{"num_attention_heads": 2, "vocab_size": 32000, "positions": "rope", "qk_norm": false, "init_std_down": 0.0, "lr_mult_down": 0.7, "decay_fraction": 0.874, "max_seq_len": 1024, "doc_mask": false}
MLP neurons of a small language model. Each row is named by its layer, matrix (gate and up: input weights; down: output weights) and neuron, and shows model dimensions 0-127. Each number is 200 + 20 x the weight over its row's rms, rounded and kept within 0 to 999. A neuron's up and down rows have the sign that makes its largest values positive.
After each neuron's rows, "fires after" lists the tokens most often just before its 100 highest values on Wikipedia text that the model never trained on; "fires in" lists the words (lower case) most often at its 100 highest values on Wikipedia text that the model never trained on. A number after a token or word is its count.

L9.gate79,194,189,223,212,203,209,185,195,188,205,201,192,196,231,176,191,185,184,184,172,208,190,212,207,230,173,187,239,227,218,193,203,213,201,169,185,198,196,188,199,204,195,233,214,218,210,208,218,196,213,176,222,240,188,198,223,171,223,215,217,193,159,242,199,209,247,184,239,203,202,212,186,166,194,163,185,188,204,204,196,212,197,195,193,185,215,201,196,198,193,183,217,223,188,193,182,239,210,181,226,178,200,223,221,175,177,179,207,200,231,195,161,171,194,211,215,208,175,195,191,192,202,204,173,189,182,188,261
L9.up79,201,206,165,210,200,175,190,194,190,207,193,233,191,185,190,189,215,181,220,182,201,181,225,206,230,206,172,181,191,206,205,214,190,180,177,204,173,157,192,187,199,176,216,207,189,203,193,176,219,210,185,218,222,200,198,197,198,210,236,197,233,155,244,186,178,228,261,210,219,208,237,196,206,218,198,169,182,180,201,183,203,182,179,198,181,222,203,161,216,187,206,237,224,214,213,210,211,166,174,252,193,194,244,214,215,182,171,192,188,229,207,195,161,179,215,191,197,161,194,205,181,197,193,208,227,213,225,216
L9.down79,223,203,207,179,215,172,197,210,219,214,164,206,203,191,198,237,191,231,197,219,187,210,188,205,189,179,187,199,190,198,236,203,205,206,219,182,212,186,207,185,192,183,205,174,195,188,193,229,196,225,194,189,170,210,172,198,204,192,185,185,163,213,162,212,218,183,225,187,191,196,214,237,205,188,154,191,178,218,174,181,217,165,184,213,179,205,212,186,163,186,212,204,164,210,193,187,209,188,230,207,194,200,182,227,245,201,181,219,213,194,192,173,196,197,215,196,266,193,175,185,190,215,203,209,189,209,175,189
fires after: " by" 37, " of" 24, " from" 10, " with" 8, " between" 5
fires in: "the" 71, "its" 4, "an" 4

L7.gate580,209,236,209,230,219,186,190,229,198,198,203,209,194,190,230,234,211,214,202,224,192,198,185,209,172,205,207,246,190,208,177,187,186,213,190,174,199,223,215,206,214,165,153,199,183,185,178,213,167,211,199,204,172,241,216,207,208,221,213,222,177,217,184,203,164,217,248,200,181,225,171,238,211,192,186,208,191,178,192,228,191,193,164,180,217,215,207,210,178,197,201,194,182,170,176,218,218,210,185,204,230,224,182,185,228,213,199,215,213,190,204,195,158,198,220,190,189,230,197,186,205,199,186,186,172,202,200,209
L7.up580,229,179,210,193,181,238,206,214,196,206,239,208,222,172,176,200,234,207,229,199,213,165,214,202,167,188,197,205,204,193,199,178,211,214,205,199,239,224,192,232,230,196,137,196,166,202,218,220,203,243,179,178,204,203,194,182,211,199,187,206,212,194,215,215,181,173,233,180,182,204,215,205,186,209,202,213,208,207,177,206,218,155,194,246,191,208,199,194,174,211,176,178,192,217,180,170,201,193,231,222,197,196,229,227,226,213,209,202,205,191,236,141,191,195,222,235,230,217,214,225,200,207,209,216,214,188,178,213
L7.down580,175,188,193,224,192,215,202,186,199,209,201,190,209,208,147,199,165,198,166,202,207,195,176,210,217,189,204,190,201,189,239,240,196,177,199,196,196,207,182,206,225,214,219,216,192,208,205,198,186,182,219,194,171,210,214,196,223,208,212,201,172,219,213,220,184,220,170,232,211,216,162,201,181,177,238,170,208,197,235,197,205,221,198,209,183,220,233,208,263,215,205,197,199,156,216,215,185,201,182,189,181,188,197,177,150,194,183,192,206,219,186,233,194,194,171,206,169,162,207,174,212,211,205,234,193,191,179,173
fires after: "." 64, "\n" 21
fires in: "these" 15, "he" 14, "it" 10, "also" 7, "they" 7, "the" 7

L4.gate356,223,179,211,220,197,194,210,226,212,174,205,173,207,147,203,222,191,211,206,199,233,189,220,177,189,219,216,207,176,211,204,178,211,176,165,210,167,207,201,183,189,183,187,143,219,167,195,223,199,200,200,176,174,217,186,222,177,215,209,191,204,244,165,187,163,210,204,222,207,226,206,216,179,188,213,208,169,206,180,218,211,158,207,182,214,211,163,212,192,206,222,218,213,188,176,237,194,225,211,246,225,216,199,188,187,224,193,233,217,195,200,239,186,195,246,199,202,201,202,223,192,194,212,229,190,220,171,221
L4.up356,190,181,193,172,198,220,182,214,161,163,193,205,171,203,232,192,177,222,225,227,224,205,261,221,217,179,200,220,229,197,192,210,208,216,204,191,212,190,180,191,186,199,207,186,162,190,191,215,208,181,229,215,176,217,208,207,194,210,192,190,178,176,199,191,205,202,232,181,178,219,173,193,172,203,165,225,190,195,188,228,212,224,200,195,238,192,232,175,198,171,225,196,208,185,175,209,189,180,190,197,188,190,177,200,191,194,183,182,165,173,221,207,205,191,185,251,202,191,202,199,201,214,180,233,260,171,194,193
L4.down356,194,204,202,173,219,154,183,199,236,215,228,182,220,196,157,213,201,198,183,178,187,204,190,198,224,176,199,209,196,171,243,222,201,216,238,169,200,203,201,215,191,215,209,248,226,199,194,183,183,188,217,185,180,195,190,206,214,199,203,194,203,209,209,199,209,212,148,190,204,182,206,202,225,206,221,181,187,199,205,203,217,214,181,206,169,213,188,208,204,224,190,191,207,214,212,168,218,217,196,236,213,164,211,193,232,220,216,191,173,184,185,212,226,246,181,219,217,216,243,209,178,217,191,200,154,252,188,219
fires after: "." 54, "\n" 7, "H" 4
fires in: "although" 12, "this" 12, "while" 11, "of" 10, "these" 7, "it" 5

L13.gate407,165,219,193,202,227,189,159,210,211,217,200,181,202,225,186,163,215,213,177,213,196,181,204,215,188,162,199,193,193,189,202,211,192,226,192,195,181,190,183,185,184,187,211,194,192,214,198,198,166,203,214,209,207,211,222,172,180,241,189,250,190,239,177,222,178,187,220,190,192,181,204,232,185,194,179,171,176,217,219,202,233,220,180,210,174,172,205,215,194,194,204,212,220,179,200,205,176,195,204,237,182,232,219,185,216,162,210,179,152,180,195,203,196,198,178,159,195,229,203,196,218,205,199,163,207,178,225,182
L13.up407,196,249,208,179,204,190,227,210,216,210,211,180,216,216,158,229,211,202,223,191,191,189,179,198,199,184,215,174,223,197,179,207,215,205,182,142,187,185,173,236,169,217,186,188,216,213,176,229,174,217,221,202,240,175,212,185,172,215,202,205,191,217,216,217,196,187,198,154,203,215,208,210,172,187,208,156,194,195,195,198,204,226,187,211,189,148,203,197,210,196,182,198,200,212,181,168,193,205,177,228,212,202,209,210,181,186,174,180,167,211,178,220,186,215,205,233,185,186,236,215,211,202,247,185,190,229,207,202
L13.down407,191,211,187,145,212,214,190,197,219,205,222,182,203,195,218,186,208,194,190,194,212,224,203,208,192,179,227,207,152,223,178,229,197,244,235,195,176,217,208,209,179,179,179,222,221,202,175,175,159,181,168,192,228,217,190,201,179,210,204,237,191,220,217,209,199,200,196,203,205,181,191,183,225,229,204,224,193,167,204,192,208,192,226,195,192,242,190,232,197,215,181,217,221,192,178,176,199,211,218,173,204,189,233,220,196,238,192,209,221,182,203,207,183,201,174,195,217,197,199,194,221,205,206,184,228,203,168,221
fires after: " was" 20, " as" 15, " served" 8, " became" 7, " the" 6, "'" 6
fires in: "the" 40, "as" 22, "became" 7, "named" 6, "s" 6

L7.gate577,205,236,168,206,215,155,193,187,184,205,184,221,236,204,234,185,184,203,192,215,227,202,212,186,175,165,207,213,229,210,208,189,213,210,202,198,236,196,184,190,214,158,180,197,180,175,196,209,221,182,179,159,207,172,173,191,205,217,164,226,171,195,236,191,231,194,174,227,199,170,212,198,225,230,229,216,162,204,225,195,212,185,191,209,221,200,187,225,192,227,200,216,219,174,154,194,197,190,188,199,200,179,233,224,198,164,206,214,220,192,206,253,199,205,208,185,181,167,185,213,197,214,205,205,156,232,184,198
L7.up577,210,242,223,222,190,200,211,195,222,217,171,193,191,192,262,212,204,208,180,158,217,203,195,186,196,179,160,235,172,203,208,232,195,206,214,216,210,209,195,195,230,219,200,199,171,182,226,202,234,179,193,228,205,205,160,267,223,197,180,222,201,229,196,207,187,219,208,227,221,188,193,204,207,191,217,240,197,197,190,222,209,194,225,179,191,199,198,188,179,192,198,226,235,200,220,233,212,211,175,225,166,179,187,184,208,210,186,207,211,179,226,180,209,207,208,173,179,181,247,192,226,205,182,210,229,213,201,191
L7.down577,220,177,222,194,212,185,179,173,229,191,210,212,198,181,169,251,195,231,188,214,174,197,187,208,183,213,209,187,234,248,230,197,180,213,188,191,152,200,200,229,195,187,216,201,193,195,179,160,190,187,212,204,168,215,180,184,204,189,222,210,176,195,180,202,202,205,184,187,199,219,193,234,216,218,202,203,167,207,192,167,172,209,162,230,194,177,210,173,223,217,177,187,190,208,201,192,191,199,232,225,162,207,187,189,173,207,209,216,179,201,185,166,164,209,194,176,226,188,188,243,227,195,181,193,206,175,198,203
fires after: " as" 40, " of" 12, " at" 8, " from" 6, " during" 6, " As" 5
fires in: "a" 82, "an" 9

L5.gate142,174,215,210,206,198,216,215,235,200,202,195,213,201,191,214,183,207,222,227,182,173,188,226,209,156,225,202,182,193,197,185,222,202,194,221,227,207,176,200,204,189,188,210,161,180,183,206,186,197,209,160,229,220,207,209,198,202,220,191,180,237,211,204,195,210,212,213,189,207,212,214,220,171,211,233,220,200,210,203,182,204,168,207,146,166,195,206,162,202,154,189,191,215,212,200,195,196,213,204,248,242,169,206,219,218,185,175,200,240,191,172,202,167,201,194,185,220,194,194,204,210,207,189,180,168,211,228,241
L5.up142,201,204,219,219,215,158,225,236,176,220,176,207,183,219,188,215,190,200,206,217,194,205,190,194,189,211,208,171,213,173,212,210,224,227,203,177,192,229,192,228,187,178,144,160,204,238,223,188,243,225,215,193,177,182,207,198,199,194,218,201,216,194,204,189,188,186,156,156,181,197,169,232,185,211,209,174,179,213,177,208,206,176,183,155,222,168,196,184,169,165,196,259,181,210,206,202,201,201,162,204,218,211,174,174,238,213,188,191,204,173,196,235,189,192,192,218,195,197,191,205,176,212,207,191,187,216,229,201
L5.down142,196,171,183,159,191,227,203,177,175,190,213,217,166,235,238,194,190,201,199,193,188,194,206,182,187,226,206,206,180,202,169,233,189,202,193,170,170,217,178,199,191,192,209,195,254,179,191,228,217,205,148,184,197,196,208,204,206,203,207,199,198,225,188,222,178,230,217,181,190,199,160,203,196,203,221,194,209,192,214,187,226,179,206,181,188,174,208,160,173,202,218,217,210,195,189,189,171,224,196,222,172,187,200,224,206,199,165,204,192,187,206,155,166,215,190,202,177,220,193,225,189,177,231,185,225,197,243,224
fires after: "==" 37, "." 31, "===" 6, "\n" 5
fires in: "it" 29, "history" 13, "international" 8, "development" 4, "this" 4

L7.gate558,209,179,197,188,186,211,189,200,184,185,182,188,206,185,192,183,178,235,171,207,205,224,177,192,176,197,257,226,210,177,166,244,186,179,203,189,215,196,189,187,213,183,169,172,234,191,219,191,190,189,179,175,228,218,202,213,196,225,174,221,196,187,223,186,167,231,205,188,231,210,216,200,216,231,202,174,216,211,204,215,210,200,210,212,162,182,204,167,180,206,230,194,216,198,192,189,161,200,154,244,215,184,202,231,204,219,194,214,214,213,184,202,227,180,210,201,165,218,179,225,224,175,195,227,183,209,211,214
L7.up558,228,210,217,231,186,193,178,215,208,196,183,201,187,190,183,176,182,205,186,177,164,193,175,210,221,195,231,212,214,235,202,209,185,201,193,196,200,236,214,169,217,202,172,209,253,200,228,229,186,173,204,204,201,191,168,189,238,174,201,183,198,194,185,194,188,250,186,219,189,214,157,236,219,177,198,216,211,192,227,204,205,221,208,163,227,228,179,166,153,200,241,202,187,180,217,183,201,211,200,168,197,172,203,202,212,207,212,213,198,206,186,212,185,217,199,211,175,238,213,219,198,192,195,224,185,221,226,202
L7.down558,211,200,197,221,207,182,161,221,183,219,211,210,203,214,194,192,200,156,199,208,202,200,170,178,190,166,221,187,180,214,205,187,187,204,144,188,195,208,166,182,206,208,177,189,177,196,245,198,205,202,236,178,184,212,217,202,193,217,209,211,197,188,172,212,178,209,206,195,208,199,180,237,173,220,229,194,185,220,199,202,194,202,218,219,214,214,139,213,164,242,210,195,181,178,203,211,213,207,212,190,202,186,175,202,192,205,200,222,173,215,202,192,160,220,182,186,211,225,189,198,221,221,177,228,181,210,192,177
fires after: "." 40, "," 12, " The" 10, "\n" 10, " the" 8
fires in: "there" 13, "it" 12, "in" 12, "he" 11, "before" 7, "first" 5

L7.gate78,191,185,186,229,200,178,186,221,210,200,251,181,187,205,181,231,189,216,180,172,210,200,229,194,199,182,208,210,234,228,167,240,192,237,207,197,196,186,222,177,211,193,211,172,214,222,190,187,191,190,233,224,164,231,169,210,147,201,231,188,169,215,218,184,202,238,189,182,208,238,177,201,183,207,195,193,204,180,216,206,200,165,188,211,203,202,180,224,201,200,229,201,216,218,213,204,165,201,167,209,185,201,218,216,189,199,186,239,209,203,165,199,183,238,195,218,193,212,212,208,235,198,184,172,207,235,211,230
L7.up78,191,211,200,172,228,181,189,175,218,168,203,206,184,223,170,233,195,229,191,171,201,238,211,212,199,178,207,220,231,229,203,234,220,222,205,145,187,182,203,186,237,184,211,193,214,214,206,176,188,214,216,187,207,202,204,179,159,160,182,210,209,249,210,169,227,205,217,185,181,191,182,209,218,187,195,201,184,204,204,201,208,189,196,213,196,210,184,224,175,192,204,194,192,221,202,203,168,195,201,219,157,183,197,226,225,235,178,176,191,201,176,200,196,222,235,217,206,211,170,220,220,197,184,197,186,231,222,243
L7.down78,171,211,199,177,171,215,187,202,205,223,183,209,198,200,210,246,194,201,198,220,210,206,177,197,194,190,181,187,177,228,220,220,246,207,192,208,187,197,180,190,166,204,182,212,171,205,227,193,181,229,175,205,181,186,191,174,175,171,207,202,197,223,180,184,245,195,177,173,209,181,210,215,209,240,216,224,193,205,214,159,184,167,232,205,197,222,203,199,197,167,232,166,218,197,221,182,193,210,196,212,176,198,210,223,153,201,208,198,172,204,154,209,198,216,213,207,212,184,209,208,225,200,169,198,195,233,162,206
fires after: "," 76, " is" 11
fires in: "a" 65, "an" 25, "the" 7

L9.gate621,220,222,226,233,191,167,207,177,206,187,209,198,219,216,200,199,195,204,241,209,230,210,186,176,218,210,207,161,206,230,210,201,167,223,234,229,191,208,228,174,173,162,190,211,197,197,212,182,200,209,207,194,203,199,200,175,182,199,202,202,203,198,232,194,205,177,199,196,221,197,230,222,210,202,196,198,187,172,198,217,182,145,198,218,199,215,185,205,158,199,183,198,192,225,197,242,178,215,196,197,190,208,205,190,184,204,197,159,197,174,200,221,210,227,198,180,199,211,197,191,229,185,230,232,204,230,231,257
L9.up621,183,196,193,172,207,203,222,180,200,224,180,160,215,169,195,211,216,181,187,211,223,191,194,222,192,180,179,223,203,213,250,216,203,200,165,191,215,169,159,178,193,224,209,211,202,217,187,195,226,229,218,210,197,203,152,193,211,173,210,177,176,200,214,187,177,220,227,183,181,218,189,205,191,204,206,222,194,214,216,245,181,169,165,188,169,215,204,217,164,184,160,232,195,189,180,183,200,215,172,227,174,166,218,200,222,204,208,210,173,205,190,209,199,222,173,188,200,161,182,191,200,210,209,199,229,202,224,161
L9.down621,193,190,193,181,191,209,194,211,172,199,187,219,205,193,158,190,232,211,185,194,182,175,184,217,162,197,177,246,200,160,229,189,196,201,188,178,189,143,216,212,233,248,236,181,213,180,168,185,169,169,189,223,184,180,207,214,222,217,174,194,205,186,209,200,209,203,203,188,192,214,186,224,208,221,188,181,177,178,202,201,204,221,214,203,189,196,192,204,201,222,204,194,189,171,164,135,201,157,212,197,205,228,159,213,194,220,204,244,225,228,208,213,186,182,215,209,216,176,204,226,213,206,185,171,169,163,162,195
fires after: " as" 28, " School" 9, " is" 6, " House" 5, "," 5, " As" 4
fires in: "a" 40, "of" 39, "an" 12

L4.gate7,188,176,185,215,184,206,177,205,217,197,238,219,209,215,184,193,156,187,192,201,218,209,189,218,183,176,226,218,164,171,177,206,210,195,166,215,162,183,169,185,192,194,183,165,191,251,185,222,167,168,196,221,198,187,225,201,206,190,187,181,212,183,206,185,209,167,184,189,206,213,177,206,216,200,178,185,211,193,231,199,175,215,233,230,193,189,206,232,221,212,181,160,167,221,174,209,203,190,198,208,181,174,203,214,188,226,224,209,243,222,189,215,234,215,198,209,208,206,212,181,213,172,205,205,207,166,217,191
L4.up7,194,209,205,177,231,214,186,199,224,194,161,187,215,184,217,231,176,199,205,193,209,218,186,218,242,181,188,207,185,192,181,193,212,223,199,201,194,240,217,201,205,181,183,202,256,167,203,193,175,212,212,185,191,188,230,178,202,195,205,195,190,185,223,161,244,225,213,203,208,204,215,228,198,205,216,184,196,188,184,201,187,209,165,191,220,218,187,209,246,138,211,198,199,209,203,214,227,219,148,219,157,196,194,184,213,181,222,190,216,237,168,200,230,221,202,201,182,194,169,186,227,199,199,172,192,216,213,197
L4.down7,201,197,183,192,185,205,232,169,226,207,204,207,203,162,184,182,185,209,212,207,180,215,219,232,193,177,195,216,237,182,165,211,218,196,163,184,174,190,175,195,198,205,195,222,189,200,185,209,190,203,204,216,204,195,220,229,213,186,227,169,168,175,223,190,200,205,188,212,231,188,199,217,192,233,210,168,209,167,242,220,209,204,185,202,174,196,216,206,183,221,220,206,175,222,196,205,205,237,173,248,196,196,153,183,221,233,212,208,212,224,181,205,211,224,203,207,209,183,200,189,208,227,219,225,194,227,255,155
fires after: " was" 19, " is" 10, " are" 7, " be" 7, " were" 6, " a" 5
fires in: "made" 14, "part" 11, "set" 7, "included" 7, "sent" 7, "only" 6

L4.gate591,233,224,207,168,197,172,184,193,181,180,213,200,178,193,205,194,194,197,202,186,207,171,180,194,161,194,187,224,174,221,186,212,223,210,184,183,206,191,200,209,231,171,216,166,171,175,188,183,207,201,204,170,210,244,179,190,189,196,221,185,213,221,205,195,192,186,192,177,200,225,201,200,193,193,223,224,204,209,181,208,225,186,165,233,181,224,185,169,187,216,191,186,217,214,174,217,215,191,206,278,189,211,213,208,220,196,184,224,199,236,221,179,184,170,214,202,217,183,216,185,158,221,225,207,195,195,232,204
L4.up591,209,206,181,203,219,135,260,205,204,201,201,231,190,193,204,182,220,223,206,181,196,195,205,210,217,171,204,168,223,231,216,201,184,212,194,193,196,204,231,179,220,215,193,194,225,200,206,222,221,220,185,168,177,240,219,191,211,194,196,198,222,176,205,192,213,236,172,200,181,197,187,212,203,235,165,206,214,191,188,241,215,201,214,193,208,168,209,217,190,179,198,194,213,174,199,194,191,222,197,214,191,162,201,192,172,192,199,203,184,198,182,201,164,172,199,165,161,214,208,215,198,228,207,213,209,196,237,176
L4.down591,174,212,205,205,205,209,189,207,183,179,176,216,190,208,227,199,225,181,233,214,202,192,194,173,199,224,210,206,197,152,210,214,206,183,211,199,171,223,210,218,175,211,169,214,219,196,204,185,164,192,197,208,186,135,183,197,240,222,208,209,197,203,197,195,196,146,226,202,189,177,217,179,203,192,197,180,208,248,168,198,200,247,202,172,208,184,193,206,199,233,163,198,189,206,230,197,188,205,196,177,212,206,195,181,184,237,231,181,190,160,215,225,236,232,255,214,225,227,219,201,215,217,180,223,186,200,179,206
fires after: "." 91
fires in: "he" 98

L2.gate198,224,220,199,219,187,168,189,178,219,189,221,225,191,185,248,195,209,169,177,183,199,195,194,254,178,205,174,206,234,215,238,193,215,203,196,217,195,202,203,212,195,189,214,217,207,212,195,181,216,186,158,201,222,241,201,218,226,204,216,260,225,208,195,159,208,201,214,199,174,189,165,208,219,227,238,178,228,165,185,197,203,190,221,222,239,231,218,214,171,186,224,208,172,198,217,175,188,220,196,215,197,207,196,219,205,243,209,187,194,173,225,157,201,204,208,217,214,216,186,218,210,212,205,178,203,161,226,188
L2.up198,203,215,189,207,205,221,181,221,221,182,260,199,181,186,243,181,214,191,230,193,217,179,234,178,199,211,178,203,184,228,221,183,229,200,240,221,205,200,208,194,239,186,175,191,193,199,166,193,218,168,194,172,185,212,197,199,215,217,200,204,202,233,199,209,164,172,197,202,183,185,187,200,207,202,213,213,158,215,212,148,201,195,205,195,232,178,201,189,205,211,213,178,201,184,209,198,245,201,189,199,194,188,172,186,205,213,162,220,217,174,234,219,181,200,205,198,206,208,185,216,230,213,216,172,155,191,194,161
L2.down198,200,219,225,187,177,190,175,211,206,229,253,207,167,179,195,194,222,198,208,218,196,202,227,172,199,240,198,198,179,205,211,187,237,212,224,206,204,217,214,212,218,191,169,177,155,199,155,187,204,198,180,184,193,219,184,191,196,213,214,179,202,196,183,218,199,204,168,215,191,178,175,183,200,186,220,195,192,177,179,211,194,174,198,193,202,199,220,220,179,225,229,175,174,181,215,222,190,229,211,245,193,197,191,195,206,229,180,192,171,170,222,209,198,189,195,183,214,188,191,221,234,174,207,175,173,194,165,183
fires after: "'" 99
fires in: "s" 100

L12.gate218,174,220,189,177,223,163,178,204,228,199,223,200,197,220,186,219,198,229,186,184,228,180,182,216,183,205,207,186,182,217,197,219,201,208,183,181,208,172,215,179,192,177,217,191,211,199,178,183,194,202,193,208,224,218,213,205,182,211,214,239,191,199,210,198,209,200,178,181,210,195,214,218,155,210,230,189,216,217,218,189,207,198,177,203,185,221,187,224,201,202,196,176,173,235,185,224,191,187,195,238,164,187,181,186,243,212,160,159,175,210,171,219,168,244,235,213,192,201,166,232,196,206,198,200,212,218,206,196
L12.up218,207,225,211,175,212,210,215,198,224,186,210,202,198,220,200,192,201,192,230,174,204,189,224,205,173,177,225,227,206,192,171,231,191,200,187,208,216,203,225,210,206,245,172,216,222,195,196,199,187,175,195,192,231,212,228,200,191,233,230,207,199,208,193,210,206,173,206,193,169,176,207,197,236,196,158,178,188,225,197,217,226,200,190,204,174,182,196,201,230,253,241,187,162,189,201,174,200,215,164,206,221,196,161,198,187,230,166,208,229,173,169,212,186,164,166,202,222,200,209,196,205,236,195,202,204,193,224,220
L12.down218,166,181,179,171,233,202,180,211,199,187,192,205,189,221,199,218,212,221,171,185,233,188,180,232,193,179,205,191,193,213,193,210,209,195,173,176,204,183,185,193,176,171,212,217,206,189,199,182,206,186,231,217,233,202,208,189,172,210,224,202,167,223,182,173,203,194,204,184,214,193,207,193,167,216,210,164,197,211,178,179,228,177,173,224,216,178,193,231,202,173,181,191,189,204,183,219,154,222,198,258,189,168,221,213,193,189,182,159,194,193,181,211,172,231,239,235,205,227,189,221,196,213,202,176,204,206,196,185
fires after: " was" 24, " is" 15, " as" 12, " of" 9, " became" 8, "'" 5
fires in: "the" 87, "s" 5

L7.gate52,214,196,212,215,195,177,175,208,204,170,198,211,223,195,224,213,206,224,208,175,226,211,216,210,199,176,192,217,239,261,199,199,194,227,220,183,177,201,196,151,188,171,205,186,214,215,208,218,196,213,245,182,181,208,203,174,183,210,200,202,161,230,199,181,191,210,196,198,193,169,211,228,186,168,176,230,174,176,193,200,187,191,201,184,206,185,187,211,234,219,191,204,160,188,207,203,176,198,228,218,184,174,194,169,193,183,178,198,188,219,193,240,218,246,194,177,219,222,204,179,238,208,184,201,183,208,183,206
L7.up52,221,193,202,198,204,189,242,208,181,192,189,201,226,227,214,205,195,207,185,195,204,188,218,212,230,164,204,204,235,192,196,205,170,206,180,189,177,180,195,168,179,193,228,193,189,226,187,169,208,245,199,201,204,209,177,234,182,150,216,192,173,231,200,186,224,188,166,189,205,185,189,198,174,172,198,217,244,199,183,218,183,175,187,207,209,209,196,208,185,211,224,185,192,195,187,221,144,195,193,181,168,195,186,177,219,188,200,213,213,184,179,224,217,221,185,224,200,210,199,205,203,169,184,190,197,215,193,206
L7.down52,220,192,202,179,183,189,226,207,231,188,203,209,198,196,171,250,183,221,187,223,203,193,215,200,170,191,215,217,203,152,184,183,181,225,174,196,174,196,181,178,175,171,208,246,184,202,232,203,176,221,195,194,191,196,226,172,175,178,212,177,217,216,221,209,220,188,193,174,196,183,221,213,207,246,203,207,170,226,228,195,222,167,223,182,220,216,212,241,192,218,226,176,218,187,197,200,201,217,197,201,173,169,217,172,176,195,197,187,158,220,196,186,172,222,232,214,189,180,213,185,224,213,172,203,242,189,186,215
fires after: " as" 38, "," 16, " \"" 5, " was" 4
fires in: "a" 64, "to" 19, "an" 5

L9.gate508,214,171,199,243,190,192,196,214,200,216,198,233,178,179,214,208,204,189,171,223,214,213,208,215,161,212,224,198,195,196,229,209,195,204,165,215,183,164,191,198,191,202,185,207,198,224,223,185,189,208,193,178,202,194,236,188,203,200,215,242,179,194,215,210,208,247,232,223,168,182,165,227,203,186,175,212,206,209,192,193,189,214,175,228,187,222,156,220,208,201,212,185,183,214,195,163,233,216,176,191,132,195,178,201,237,215,196,181,208,189,203,196,189,180,215,170,203,214,248,202,196,193,214,225,202,218,188,220
L9.up508,199,185,214,196,232,177,164,177,216,191,213,146,193,194,205,199,206,209,187,194,218,188,203,207,169,193,198,239,214,219,203,194,236,220,250,173,209,203,196,217,200,178,180,217,160,186,180,214,198,206,237,205,214,205,187,166,178,205,182,196,178,222,250,246,167,178,201,160,229,182,190,206,194,211,213,215,231,236,175,227,231,204,174,193,193,198,208,225,198,219,219,168,198,208,200,196,204,209,206,204,190,192,196,205,177,237,192,199,205,164,203,192,182,195,189,205,209,213,187,215,198,213,189,233,225,187,153,220
L9.down508,158,194,194,204,178,193,208,179,198,168,177,209,213,194,210,210,216,212,219,209,194,182,202,197,193,160,171,212,174,192,226,171,201,183,198,169,211,220,177,213,203,204,216,160,212,199,169,214,195,182,190,216,193,174,194,206,182,245,180,219,222,182,216,183,227,205,221,197,215,205,222,182,204,213,175,221,169,212,173,230,200,175,186,214,187,148,201,195,168,187,180,212,244,185,203,198,189,213,239,213,199,215,218,214,160,183,214,175,183,219,183,202,190,225,197,239,197,184,209,164,212,199,205,230,174,180,219,151
fires after: " The" 18, " the" 16, " of" 13, "The" 7, "'" 5, "," 5
fires in: "the" 29, "first" 28, "last" 6, "s" 5, "new" 5

L8.gate510,178,214,199,201,205,218,156,215,229,215,221,215,224,240,226,207,171,189,222,221,234,177,248,192,176,226,228,196,224,217,198,162,203,197,243,197,231,195,201,229,211,203,235,222,211,221,195,206,194,206,183,204,184,205,179,211,160,189,212,186,226,201,205,206,200,222,226,203,167,172,243,236,210,162,156,218,212,179,178,190,206,213,207,197,221,206,214,202,222,185,201,188,177,185,195,191,186,191,178,219,203,200,226,212,197,167,219,222,219,214,192,212,192,206,171,197,219,217,240,198,184,210,172,187,153,222,203,219
L8.up510,180,193,193,212,220,210,233,211,221,190,221,197,217,203,186,215,228,207,207,192,195,197,228,214,184,178,179,207,182,198,211,253,197,200,211,211,163,221,163,177,166,249,188,202,157,180,157,164,229,222,168,209,213,221,225,237,219,206,208,184,185,171,246,233,198,207,183,187,172,199,191,199,182,194,212,197,192,188,210,189,226,168,180,206,196,199,198,227,200,206,206,230,196,201,166,182,207,204,181,216,192,183,186,233,194,214,167,206,211,193,210,197,190,213,255,177,158,178,178,185,233,181,231,171,196,200,206,181
L8.down510,211,196,190,205,186,207,208,214,184,167,198,190,168,207,192,213,193,242,199,179,183,198,172,216,195,168,173,211,204,169,234,200,198,191,202,179,227,190,221,193,191,224,187,223,190,201,191,184,197,202,205,233,205,220,224,202,211,206,210,180,193,167,267,237,205,218,195,219,181,229,200,194,194,211,182,194,191,219,226,201,193,188,205,203,168,213,177,220,154,212,184,192,203,216,181,186,216,202,223,189,196,196,161,183,200,202,184,213,213,176,198,173,192,169,202,196,229,170,199,204,223,217,181,206,220,140,215,182
fires after: "'" 77, " of" 11
fires in: "s" 79, "a" 5, "the" 5